config = dict(
    head_dim=64,
    vocab_size=8192,
    norm='layernorm',
    attn_scale=0.125,
    parallel_block=False,
    init_std_o=0.00553,
    weight_decay=0.17,
    decay_shape='linear',
    max_steps=9083,
)
MLP neurons of a small language model. Each row is named by its layer, matrix (down: output weights) and neuron, and shows model dimensions 48-111. Each number is 50 + 10 x the weight over its row's rms, rounded and kept within 0 to 99.
After each neuron's rows, "fires before" lists the tokens most often just after its 100 highest values on Wikipedia text that the model never trained on. A number after a token or word is its count.

L2.down1005:55 51 44 41 47 45 51 36 43 64 47 56 71 54 39 47 57 42 51 49 49 57 51 51 59 64 51 52 44 55 33 68 46 37 41 45 52 47 32 47 58 51 56 63 62 61 56 51 48 46 39 35 46 55 29 54 57 63 38 40 55 35 51 61
fires before: "\n\n" 34, "\n" 34, "=" 15, "|" 6

L3.down285:55 38 54 37 53 33 54 45 45 63 49 42 48 51 43 42 62 42 61 55 62 37 60 55 68 49 52 50 56 45 43 51 55 34 67 39 49 40 41 51 23 47 50 52 33 51 41 52 72 57 47 49 47 58 80 28 41 55 42 59 32 56 36 26
fires before: "," 68, " he" 5, "." 4

L5.down932:60 43 67 47 44 36 70 53 44 26 58 57 61 55 40 56 48 58 58 46 67 66 41 40 61 42 36 50 51 46 54 53 62 39 52 49 34 45 52 70 52 56 57 45 49 64 56 57 58 48 38 35 49 53 34 52 67 55 48 58 39 49 48 34
fires before: "|" 41, ":" 6, " 1" 4

L3.down26:45 47 52 46 56 47 30 42 47 37 39 41 52 30 59 33 61 61 47 33 49 49 52 43 63 47 38 41 44 41 53 58 58 41 51 37 44 52 50 58 53 57 57 46 54 36 44 41 28 46 40 48 62 41 39 48 52 60 63 48 40 59 50 52
fires before: "|" 83, "=" 5

L2.down231:43 63 63 51 41 53 70 60 66 57 49 52 42 44 42 48 54 57 48 53 49 41 56 56 55 59 46 51 63 51 54 30 57 46 43 49 57 56 42 39 55 37 36 40 42 36 39 62 45 51 61 49 44 63 51 71 40 40 46 60 52 34 36 55
fires before: " |" 40, " m" 8, "–" 7, "." 6, "," 4

L6.down71:59 73 56 49 67 62 61 44 54 51 40 59 50 36 49 38 33 51 56 54 61 50 65 52 48 47 41 29 75 74 53 33 44 57 52 50 55 54 41 50 40 41 77 57 49 51 55 45 44 50 58 45 64 42 34 47 53 49 55 50 60 50 50 54
fires before: " |" 39, "." 9, "1" 6, "%" 6

L4.down76:70 44 40 37 75 44 53 54 45 42 54 35 64 61 48 59 52 52 50 38 49 51 39 67 54 49 39 58 30 45 42 50 59 44 39 59 42 36 63 40 37 33 65 64 46 45 62 55 52 51 50 36 38 49 40 47 41 55 63 52 41 26 54 31
fires before: "\n" 50, "\n\n" 28, "=" 11, "  " 9

L4.down431:43 62 54 48 55 48 41 45 39 63 48 49 59 48 49 33 53 68 29 64 36 45 53 53 38 46 56 39 41 46 46 56 54 47 36 50 56 60 42 41 38 34 51 46 45 53 31 51 46 52 49 69 53 68 35 52 66 45 58 56 71 55 44 56
fires before: " |" 33, "=" 24, " =" 6, "\n" 4

L5.down384:45 42 42 57 65 50 32 80 55 45 55 61 51 60 55 56 62 46 52 48 55 57 49 48 43 66 53 55 39 48 47 51 52 48 63 44 48 35 37 49 53 45 45 63 41 44 69 45 45 46 49 45 46 62 51 44 55 73 50 57 64 57 54 36
fires before: "\n\n" 28, "\n" 15, "  " 11, " ." 6, "|" 6, " |" 4

L11.down255:53 51 47 67 50 62 48 43 70 52 41 40 42 45 64 47 54 62 48 51 62 34 61 58 60 44 52 59 59 34 52 43 56 35 36 33 64 47 38 54 37 46 60 50 60 50 59 52 59 51 51 47 49 57 64 52 51 68 41 40 42 50 52 63
fires before: "," 67, ")" 7, ";" 5

L5.down469:63 61 63 63 47 57 49 51 64 52 48 41 33 61 53 50 53 51 46 40 49 45 51 74 58 65 35 50 61 46 54 39 40 70 29 67 55 51 41 43 42 40 33 47 49 52 35 50 56 44 42 64 51 69 43 40 38 48 46 62 48 51 52 45
fires before: "-" 35, "|" 34, ":" 4

L4.down759:60 49 44 46 59 51 39 50 37 48 35 29 37 55 57 40 33 38 60 45 44 56 43 41 32 50 46 43 62 53 31 56 57 47 56 50 68 48 39 52 48 54 47 60 53 47 50 38 48 53 54 43 50 42 53 61 63 66 57 48 54 45 39 47
fires before: "=" 19, ")" 14, " =" 10, "al" 4, "ography" 4, "\"" 4

L5.down659:53 41 38 48 62 48 62 71 45 53 46 52 54 51 65 71 58 56 39 50 48 61 60 45 48 66 46 47 54 31 62 75 43 38 50 57 48 49 55 56 43 53 43 49 46 62 59 54 52 43 43 56 56 48 47 32 58 52 33 53 62 56 58 43
fires before: " the" 26, " were" 9, " is" 8, " are" 6, " his" 4, " obl" 4

L12.down55:56 45 52 50 65 51 46 39 44 56 51 61 50 63 49 53 40 74 60 43 59 59 55 49 50 36 61 52 59 39 57 49 53 25 63 36 60 54 57 31 59 36 33 59 51 53 44 57 33 50 56 64 39 47 50 67 37 47 43 41 50 51 35 68
fires before: " |" 31, "." 17, ":" 8, "g" 6

L3.down419:42 48 53 35 51 42 45 48 52 59 52 49 50 64 59 50 39 61 66 27 63 57 62 55 53 50 44 38 50 50 52 54 59 48 50 53 51 45 50 33 44 55 55 43 71 72 52 57 40 53 54 38 45 62 72 53 26 50 44 60 66 41 49 50
fires before: "-" 66, "|" 18, "P" 4

L3.down69:60 36 61 26 51 40 59 40 50 49 46 35 49 60 45 64 52 33 56 45 22 58 58 25 53 52 45 58 48 49 50 49 59 37 50 41 43 41 65 46 50 69 61 53 75 45 53 45 43 53 63 48 53 42 51 51 50 63 57 57 54 58 46 52
fires before: "|" 87, "\n" 4

L2.down633:46 59 40 36 54 50 51 43 53 41 57 36 44 50 55 56 41 42 35 53 52 47 46 48 44 78 70 41 49 68 46 60 48 32 60 48 56 45 43 51 54 69 43 54 42 61 34 56 46 49 41 38 44 54 47 55 51 36 49 44 54 65 57 50
fires before: "." 32, "," 19, " and" 5, "\n" 4

L3.down442:44 46 59 51 45 41 51 62 34 62 44 38 57 42 60 59 65 36 49 42 43 54 46 34 41 77 55 67 48 47 37 64 54 42 40 50 53 46 63 56 40 52 47 52 53 42 60 59 61 47 50 41 51 42 41 51 56 59 54 50 32 37 53 50
fires before: " |" 62, " the" 4

L6.down645:44 50 51 51 40 55 44 38 42 63 38 56 35 50 53 48 49 58 41 51 66 37 59 49 71 37 43 57 41 53 52 33 37 54 46 34 57 44 57 53 55 75 50 51 50 41 49 42 45 39 42 60 40 47 44 52 53 38 61 48 43 45 39 49
fires before: "=" 38, "\n" 28, "\n\n" 13

L9.down41:53 50 46 42 34 43 41 55 63 40 45 63 55 58 45 27 56 53 55 40 34 65 65 73 34 41 56 37 45 67 55 59 56 41 56 50 51 40 58 51 50 38 50 56 54 51 43 44 57 38 46 56 52 52 48 45 58 60 43 64 53 37 56 52
fires before: "  " 23, "|" 16, " |" 14, " –" 9, " medal" 4

L11.down328:56 60 41 57 52 46 51 47 47 52 58 60 46 39 65 34 52 53 51 36 43 60 53 45 54 45 38 48 34 52 39 34 43 58 57 49 47 46 56 75 42 43 31 50 35 44 53 51 45 56 48 64 60 29 49 43 63 50 55 41 44 48 68 67
fires before: " |" 33, ":" 8, "s" 8, " :" 6, " –" 5, "|" 4

L5.down161:59 45 55 39 57 47 40 73 38 62 51 72 47 35 54 46 54 55 29 43 47 63 35 45 55 45 66 39 49 60 47 60 59 53 44 50 48 36 54 52 33 39 46 59 41 43 55 50 48 43 60 58 55 54 39 63 37 40 31 59 50 52 37 43
fires before: "=" 30, "\n" 23, "O" 4, "In" 4

L2.down842:55 65 65 41 52 70 39 52 50 56 41 33 37 67 54 55 43 62 57 26 53 60 52 87 33 45 57 36 56 54 46 46 67 39 59 61 52 52 55 53 41 52 47 52 58 58 57 46 47 49 54 36 60 51 68 63 26 43 44 46 44 44 45 38
fires before: "-" 81, "|" 4

L2.down187:57 55 72 56 48 58 52 45 66 63 59 40 51 65 51 29 47 45 37 43 43 63 57 66 63 41 53 55 50 45 55 44 49 53 41 56 70 55 55 47 41 49 44 41 49 57 50 51 42 51 51 56 53 42 54 61 46 55 42 49 60 56 54 49
fires before: "|" 47, "-" 46

L6.down807:60 73 41 46 40 22 36 61 63 50 64 48 44 38 58 50 53 63 52 52 59 59 48 58 49 49 56 33 60 58 56 49 52 45 61 31 41 23 61 51 48 35 51 66 53 39 59 45 32 48 60 48 57 50 55 43 58 70 48 35 31 43 33 40
fires before: " |" 27, "\n" 13, " \"" 6, " 1" 6, " ." 5, " 31" 4

L4.down684:54 58 39 38 59 54 47 42 53 53 48 60 60 45 46 59 54 56 36 43 59 57 35 49 32 48 49 57 48 51 48 50 50 40 39 54 42 43 65 41 55 52 37 53 57 43 54 40 40 52 60 44 45 46 60 41 47 74 42 47 51 37 52 40
fires before: "\n" 50, "  " 6, "\n\n" 4

L6.down994:65 59 59 49 32 39 61 44 71 44 53 60 50 60 34 43 62 38 63 58 64 51 43 52 60 60 34 64 58 49 60 30 36 44 38 60 59 37 42 65 53 52 62 49 45 52 40 52 33 40 43 57 52 53 52 59 55 51 61 43 58 41 50 40
fires before: " |" 28, "\n" 24, "." 13, " ." 7

L3.down401:32 44 54 51 39 49 49 42 50 58 43 53 42 53 42 41 58 44 37 39 82 56 51 67 44 48 56 50 58 53 33 42 48 49 64 67 52 59 40 33 34 54 37 50 68 41 51 58 46 48 59 64 56 47 65 25 47 47 45 61 54 40 55 32
fires before: "\n" 25, " %" 16, "-" 10, " ±" 8, "  " 8

L5.down830:64 48 59 65 33 49 58 53 58 51 38 55 41 52 49 65 46 33 60 39 27 40 60 57 47 57 40 43 52 53 61 73 44 56 54 51 36 53 43 46 31 65 38 70 36 51 58 61 45 45 44 59 61 39 50 55 39 72 35 59 54 43 47 45
fires before: " in" 22, "alis" 11, " at" 8, " on" 6, "ial" 5, " |" 5

L5.down565:57 44 54 42 67 52 51 62 51 58 61 51 38 56 45 60 54 32 47 45 42 47 36 51 54 44 45 71 42 50 49 58 54 37 43 56 44 43 50 48 20 55 58 55 62 51 60 58 46 49 54 57 44 45 40 45 57 46 62 45 47 32 42 31
fires before: "\n" 74, " |" 10, "\n\n" 5

L5.down516:58 48 56 55 44 33 48 56 52 52 51 45 46 64 37 42 52 50 39 49 48 47 51 61 39 33 31 53 56 67 49 66 62 49 43 62 48 42 57 49 52 54 48 69 50 46 51 40 33 54 47 44 50 26 57 52 37 59 58 66 30 50 57 50
fires before: " |" 35, " Party" 13, " (" 7, " hold" 7, " and" 4, "-" 4

L2.down897:57 36 49 51 53 41 54 75 34 52 50 67 65 34 49 47 69 66 48 41 49 48 41 49 42 52 41 53 42 39 37 74 50 38 55 51 27 33 46 45 51 62 65 51 41 53 47 53 58 50 43 50 44 61 51 35 38 57 56 36 56 65 47 43
fires before: "\n\n" 30, " The" 16, " In" 10, " It" 5, " He" 4

L5.down910:48 53 60 55 51 53 58 47 42 46 40 61 41 51 38 52 43 40 51 61 70 55 44 40 65 43 53 48 60 48 55 44 61 37 38 44 78 53 48 45 57 68 44 36 59 47 64 35 55 50 65 53 44 57 54 55 46 51 52 47 48 45 35 38
fires before: "|" 84

L3.down701:58 48 38 43 32 53 66 56 44 48 43 34 60 57 40 35 66 42 54 46 56 46 51 57 38 55 40 49 43 72 53 66 30 33 40 45 56 35 55 59 52 46 54 45 64 34 56 60 55 48 38 45 50 68 41 40 44 69 35 46 59 41 39 39
fires before: "," 24, "\n" 12, "\n " 9, " by" 8, "\n\n" 4

L2.down787:44 37 50 56 40 41 43 55 47 46 54 36 45 56 44 79 62 44 36 30 56 45 57 43 53 53 53 50 46 51 46 59 71 37 41 35 41 50 32 47 48 48 26 56 66 38 62 64 34 52 50 58 51 41 49 55 44 44 51 54 36 60 64 50
fires before: "|" 65, "-" 27, "\n" 8

L4.down757:58 50 43 57 68 53 61 37 50 45 39 68 37 46 49 50 38 59 48 37 42 52 66 55 55 28 61 54 55 52 63 68 57 65 53 55 54 56 48 38 46 38 39 51 46 44 44 39 37 40 48 65 39 48 66 59 61 62 49 58 50 54 55 37
fires before: " |" 47, "N" 11, "E" 7, "\n" 4, ":" 4, "–" 4

L5.down314:52 48 49 57 52 45 38 57 46 46 43 38 58 70 45 49 63 41 40 62 49 40 72 61 43 39 56 59 67 59 49 73 46 36 39 56 51 51 65 43 47 53 50 56 68 52 55 38 32 53 47 44 34 46 53 53 53 51 43 66 64 29 48 66
fires before: " |" 30, " Party" 15, "|" 10, " No" 6, " medal" 4

L12.down807:39 56 47 52 22 32 37 49 52 56 49 37 52 36 47 48 59 51 50 64 45 45 31 54 45 80 45 55 49 46 62 50 74 60 52 64 38 29 55 53 42 58 43 59 47 53 58 65 54 44 44 62 51 35 38 45 48 52 45 58 50 41 37 61
fires before: "." 25, " |" 20, ";" 7, " the" 4

L3.down28:43 65 69 45 61 45 28 47 44 67 59 48 48 44 58 54 58 65 49 52 44 47 53 65 56 47 47 37 57 42 49 46 56 41 60 52 41 52 56 44 36 49 40 50 72 42 34 56 48 57 47 63 62 59 40 65 48 25 74 48 65 43 59 54
fires before: " |" 27, "=" 26, " =" 9, "\n" 7

L5.down236:45 60 61 49 51 50 66 42 48 45 47 40 33 59 30 57 51 54 44 33 57 36 53 43 28 41 53 41 60 53 43 45 71 38 51 63 44 46 60 38 44 54 49 28 53 58 54 47 58 45 49 50 54 41 46 50 55 53 55 61 33 58 43 53
fires before: "|" 72, " well" 7, " a" 5

L3.down645:55 45 59 45 68 50 41 40 41 52 43 49 50 48 50 45 45 47 57 60 36 56 64 42 37 52 48 73 42 44 54 43 42 30 39 61 50 36 47 52 44 55 76 45 54 49 44 57 43 49 44 61 44 51 53 46 41 79 52 52 49 71 57 52
fires before: "\n" 21, " |" 16, " ." 15, " 1" 12, " 2" 4, "4" 4

L4.down40:65 64 38 35 50 55 55 39 65 55 43 51 54 55 37 51 47 31 62 52 54 38 40 53 47 41 42 60 51 33 39 40 53 38 37 48 63 32 44 59 52 52 74 56 52 42 29 62 43 44 51 42 43 38 40 54 59 48 51 50 71 52 48 46
fires before: "=" 47, "\n\n" 7, "\n" 6

L2.down199:64 64 60 45 56 40 52 49 58 38 45 51 61 59 45 54 66 43 49 53 59 71 43 32 52 64 65 33 42 70 59 29 55 59 51 43 46 60 62 42 40 59 51 54 56 35 45 47 58 50 49 40 42 65 53 44 62 34 52 68 44 32 61 50
fires before: "|" 71, ":" 6

L5.down508:40 42 46 33 57 44 41 48 47 35 54 41 75 45 45 45 39 45 44 51 56 38 56 64 46 58 38 48 61 51 62 54 65 60 44 58 38 45 83 61 66 60 73 59 66 55 62 50 48 55 45 60 23 42 43 37 68 54 55 41 62 30 40 70
fires before: " |" 35, "." 21, ":" 10, " (" 6, "–" 6, "|" 6

L5.down5:51 64 30 60 43 64 62 36 57 59 51 46 44 42 48 55 63 29 52 54 46 37 54 69 44 49 34 59 47 54 48 48 57 58 55 45 69 25 48 45 40 48 64 58 42 52 45 49 37 45 56 41 45 52 47 49 47 57 56 54 49 61 47 32
fires before: "\n\n" 40, "=" 19, " =" 5, "nal" 4

L3.down891:31 46 47 47 41 72 47 53 50 49 37 46 47 42 47 26 54 42 45 61 66 47 59 48 71 54 49 50 39 46 61 41 59 60 58 45 36 40 50 63 59 50 72 43 57 41 51 34 53 49 27 62 49 28 50 47 42 36 49 40 59 46 39 48
fires before: "=" 32, "\n" 14, "\n\n" 6

L5.down936:53 47 45 61 64 50 55 46 57 44 45 70 56 63 47 32 38 52 49 57 35 35 45 45 54 40 44 52 44 35 39 16 51 62 38 54 32 41 52 46 55 55 33 59 45 57 47 53 63 46 43 53 46 44 36 42 48 61 34 71 53 37 59 63
fires before: " |" 40, "." 21, "," 8

L4.down146:37 58 59 53 36 48 45 50 53 56 50 61 44 51 46 54 55 47 57 54 61 66 47 57 43 46 52 47 52 59 62 42 59 38 69 48 43 56 44 40 69 65 35 38 46 41 58 53 54 46 68 49 42 50 50 59 46 52 33 40 46 44 46 39
fires before: " |" 57, "." 11, "," 7, "7" 4

L6.down386:34 48 47 44 59 51 52 54 56 51 40 46 39 54 44 63 56 58 59 48 47 30 49 41 50 40 49 54 75 45 66 55 48 51 55 38 50 55 34 38 47 57 37 47 49 56 62 60 63 49 48 50 41 64 73 64 51 53 42 67 55 37 59 39
fires before: " |" 45, "." 11, " (" 7

L12.down199:53 63 47 74 49 62 57 39 64 55 49 46 56 50 48 59 58 62 53 46 72 46 59 36 60 36 46 47 40 40 69 44 41 40 26 41 54 63 62 66 46 54 40 50 54 62 67 43 47 47 49 48 37 46 36 64 55 49 35 53 46 33 52 43
fires before: "," 31, "}" 27, ")" 18, "-" 6, "=" 6

L4.down927:64 48 53 41 67 62 50 66 56 50 56 59 77 47 39 56 64 54 40 49 58 49 27 43 30 54 51 52 39 62 50 61 55 46 50 55 37 49 49 39 55 46 60 53 68 37 62 45 41 50 61 46 35 42 53 36 46 64 57 37 70 40 36 48
fires before: "\n" 52, " |" 14, " 0" 9, "\n\n" 4

L5.down1022:39 44 57 49 32 51 46 67 37 65 46 70 47 60 43 51 64 45 27 52 46 62 59 58 41 48 59 53 66 53 46 70 40 58 50 62 38 48 46 34 39 50 42 46 63 56 64 55 34 46 52 65 60 53 55 31 48 31 40 49 50 51 57 31
fires before: "\n" 45, "\n\n" 19, "|" 8, "  " 7, "-" 4

L4.down323:67 36 49 46 68 31 42 58 48 55 60 47 62 47 51 59 64 54 42 48 40 57 43 47 37 43 53 64 38 49 47 53 54 33 41 53 50 34 56 47 42 57 54 54 57 36 61 51 36 50 49 41 45 47 54 44 48 62 51 41 63 48 41 43
fires before: "\n" 35, "-" 25, "|" 17, " |" 13, "\n\n" 9

L5.down969:49 42 52 47 45 37 46 46 48 60 35 64 47 58 43 54 43 54 50 54 63 55 33 41 60 39 59 41 57 50 46 44 57 67 43 46 58 45 47 50 43 67 40 52 43 51 56 42 51 44 61 49 32 34 47 70 61 49 33 57 41 42 40 54
fires before: "|" 49, "-" 19, " Party" 11

L5.down756:48 45 47 49 52 28 51 54 50 39 38 44 54 60 22 51 52 48 36 46 32 45 66 37 54 50 43 55 42 52 46 63 55 50 34 59 43 40 45 49 47 45 65 53 61 62 55 47 45 56 58 54 41 56 49 57 58 55 50 57 59 57 61 43
fires before: "\n" 42, " ." 11, " 1" 9, " 2" 4, " |" 4, "  " 4

L12.down561:41 56 46 64 46 60 47 53 61 66 53 33 66 33 50 51 50 54 58 44 45 67 61 52 54 49 44 42 62 44 47 49 40 43 42 69 72 38 49 55 40 57 41 34 81 41 40 60 47 60 52 52 63 54 57 32 58 81 42 43 38 53 54 35
fires before: " |" 23, " (" 18, "-" 15, ")" 13, "%" 13, "du" 4

L6.down157:52 38 50 39 42 48 36 56 59 48 55 58 69 49 68 60 51 52 43 33 54 68 75 70 48 64 42 32 55 53 47 60 42 57 41 65 60 41 51 50 45 51 52 56 64 49 57 77 35 49 58 59 46 62 54 28 52 58 30 60 47 41 59 53
fires before: " |" 23, "  " 13, "–" 8, " votes" 7, " Total" 6

L4.down629:69 48 64 51 63 38 43 66 54 45 58 61 66 48 54 58 47 42 49 56 49 49 53 34 49 56 51 63 40 47 35 51 55 30 51 37 63 43 57 52 58 56 61 59 57 61 63 49 50 52 42 64 42 68 46 40 51 53 55 40 72 80 43 44
fires before: " |" 31, "|" 31, ":" 11, " Euro" 4, " UEFA" 4

L3.down100:60 58 47 46 46 50 45 55 41 62 41 45 46 59 66 46 35 40 67 31 56 42 68 55 47 51 43 54 66 40 34 36 55 49 53 53 68 56 44 50 56 54 42 37 60 64 53 62 56 37 46 63 45 45 57 42 39 49 53 58 54 60 52 42
fires before: " |" 60, "." 11, "R" 10

L5.down395:38 58 31 47 62 56 50 52 53 58 47 53 47 60 52 33 47 30 41 62 63 53 89 46 34 53 59 57 60 54 47 67 42 42 61 41 56 52 46 49 47 35 57 45 50 56 47 42 64 44 41 48 39 27 59 45 52 54 72 44 69 48 44 48
fires before: "=" 52, "\n" 5, " =" 4

L5.down630:59 68 48 48 58 52 45 47 56 52 39 53 43 56 49 41 45 43 49 57 38 33 33 54 55 54 51 47 56 48 43 47 38 52 45 36 31 41 42 50 46 36 53 40 36 40 48 49 37 47 56 32 53 46 56 52 60 39 54 56 50 42 68 54
fires before: " |" 25, ":" 13, "–" 7, ";" 7, "," 6

L2.down659:48 49 71 47 56 49 42 61 51 57 42 37 33 42 35 38 49 65 50 51 49 60 48 76 37 62 45 34 63 40 62 52 71 45 53 39 56 53 48 64 41 48 61 44 41 78 49 44 54 51 56 33 64 61 42 47 26 66 41 53 40 43 42 61
fires before: "-" 70, "|" 9

L11.down874:57 33 61 51 45 50 55 69 69 54 56 38 45 46 48 44 67 53 42 37 55 36 47 59 58 51 50 63 47 43 41 51 49 35 31 67 57 53 43 51 31 58 48 44 66 36 67 57 56 46 42 48 64 61 61 49 43 36 43 72 41 55 29 34
fires before: "-" 89

L5.down173:35 45 49 58 43 50 52 45 38 50 49 55 45 53 67 38 67 47 66 40 48 57 41 44 59 35 49 54 50 25 49 31 61 52 41 40 57 43 37 53 54 54 42 41 50 40 32 50 52 47 41 46 47 48 41 45 53 36 48 59 44 56 48 65
fires before: " |" 38, "s" 9, "," 7, " –" 5, "=" 5

L6.down810:63 67 52 39 51 48 37 34 59 44 56 49 44 57 59 54 42 30 43 40 45 60 25 59 38 67 48 58 59 56 49 37 51 57 49 43 39 66 49 44 46 40 59 61 33 44 40 55 41 44 73 60 66 56 28 48 60 56 55 55 50 57 30 56
fires before: "|" 28, " |" 20, "." 6, "1" 5

L6.down429:58 35 52 65 42 38 43 49 65 44 53 50 58 53 48 40 46 45 55 45 48 52 57 61 42 36 56 32 52 50 60 41 65 40 49 35 38 32 49 60 65 42 59 71 64 49 47 53 51 38 48 47 42 49 63 45 46 58 53 44 50 72 46 67
fires before: " |" 44, "|" 11, " (" 4, ":" 4

L5.down671:56 50 51 41 59 32 62 36 37 56 49 46 71 59 38 29 64 63 42 59 48 62 59 62 70 43 37 37 49 60 33 54 58 49 45 41 63 38 40 66 59 43 54 47 63 27 50 52 32 51 35 37 48 51 40 42 65 56 38 61 49 47 40 58
fires before: "-" 46, "|" 17, "A" 7, "2" 5, "[" 4

L2.down869:46 67 58 55 56 54 49 58 57 46 47 41 44 43 64 59 50 40 66 51 48 63 42 73 40 69 50 43 52 31 38 44 44 55 51 46 57 58 57 55 36 48 44 57 50 84 42 42 55 52 59 30 53 59 49 60 41 41 29 48 53 43 32 41
fires before: "-" 73, " –" 4

L3.down342:48 38 42 25 51 42 49 56 32 45 47 57 68 45 42 66 60 57 36 41 47 46 40 53 43 52 51 53 39 51 38 54 53 37 54 62 47 50 60 42 38 44 58 37 64 38 42 57 65 50 47 48 59 64 55 18 28 57 51 57 44 52 55 50
fires before: "\n" 22, "\n\n" 14, " The" 6, " In" 5, " It" 4, " |" 4

L6.down828:46 58 61 50 51 58 30 49 47 49 67 47 48 77 58 38 51 53 42 34 40 67 38 21 54 72 37 35 42 49 50 47 64 32 44 58 47 43 43 38 49 62 60 60 56 50 46 56 54 51 44 61 65 38 43 39 48 40 58 53 54 62 53 42
fires before: "|" 91

L4.down549:37 34 58 39 52 54 41 52 69 36 42 48 52 33 69 51 36 58 59 39 54 56 57 71 63 57 64 60 54 49 50 28 63 39 61 49 71 54 39 44 55 53 55 62 53 41 56 51 40 50 40 43 62 67 47 46 59 57 53 43 60 53 40 57
fires before: "." 35, "," 23, " and" 4

L6.down751:46 37 41 59 47 35 63 47 46 31 37 37 58 68 51 64 61 49 53 58 63 49 59 42 43 47 55 46 40 68 36 49 65 34 46 49 47 64 50 42 44 58 55 41 44 49 57 52 42 41 66 53 49 42 34 40 51 57 50 53 33 57 52 49
fires before: "|" 57, "-" 41

L3.down747:63 70 46 38 46 44 49 51 58 61 34 39 46 46 53 33 67 64 40 52 43 42 57 62 56 43 40 44 70 56 55 56 44 56 50 41 54 34 62 52 59 55 39 48 47 44 67 41 42 55 53 62 55 50 57 47 40 34 59 50 60 55 50 43
fires before: " |" 27, "\n" 26, "  " 6

L3.down173:63 50 42 43 46 34 40 71 58 41 42 34 38 58 52 51 54 33 53 46 58 59 60 57 63 49 57 44 60 62 45 61 53 50 68 46 42 49 45 48 48 35 48 47 60 48 47 50 44 43 52 73 46 46 70 44 45 31 42 62 55 44 50 36
fires before: " |" 42, "\n" 11, "," 9, ";" 6, "." 5

L5.down488:52 46 51 50 46 53 66 61 38 59 56 35 49 49 64 67 70 46 52 45 55 48 60 63 47 42 70 52 51 42 49 74 47 37 58 63 47 42 31 59 49 57 33 52 56 67 53 30 46 51 43 50 47 49 61 36 37 57 38 40 48 46 48 44
fires before: " the" 38, " his" 7, " Got" 5

L11.down839:37 66 56 46 52 53 38 43 57 42 45 49 46 62 34 59 47 39 32 58 39 54 58 69 42 58 69 58 53 65 49 60 54 45 60 69 46 40 41 63 45 73 47 62 57 58 46 56 66 42 43 47 36 55 55 43 35 40 37 57 59 60 44 67
fires before: " |" 53, "." 10

L5.down77:39 57 36 35 61 60 51 53 45 55 40 53 45 40 45 35 62 45 53 42 59 57 57 38 61 48 56 37 51 41 48 58 41 50 47 56 47 42 55 52 46 60 47 53 55 30 43 44 46 61 43 44 62 44 54 51 59 31 55 47 37 39 53 37
fires before: "\n" 53, "-" 37

L4.down611:46 52 49 40 56 54 47 75 47 56 53 44 51 29 61 43 54 53 56 44 58 72 52 50 56 42 50 34 63 66 47 53 48 34 49 42 41 42 57 54 50 66 48 56 50 50 59 46 42 52 69 39 45 70 55 55 44 49 52 49 59 45 49 43
fires before: " |" 58, "\n" 8, " 6" 4

L4.down235:48 47 58 50 53 37 62 43 56 41 46 36 61 46 44 50 58 36 53 58 51 67 42 24 54 47 53 32 50 51 50 41 53 54 36 56 37 35 47 48 60 68 74 44 50 62 56 49 52 51 54 40 63 60 43 47 65 51 55 53 42 51 46 55
fires before: "|" 61, "  " 5

L3.down453:49 53 42 46 58 41 57 53 40 53 56 65 53 50 54 60 60 44 69 60 69 43 50 47 33 39 69 48 52 50 44 54 43 58 45 29 49 43 52 29 53 76 56 54 53 50 42 43 52 48 56 51 39 47 47 57 34 48 34 36 44 58 63 31
fires before: " |" 26, ")" 13, "A" 8, "ED" 5, "S" 4, "R" 4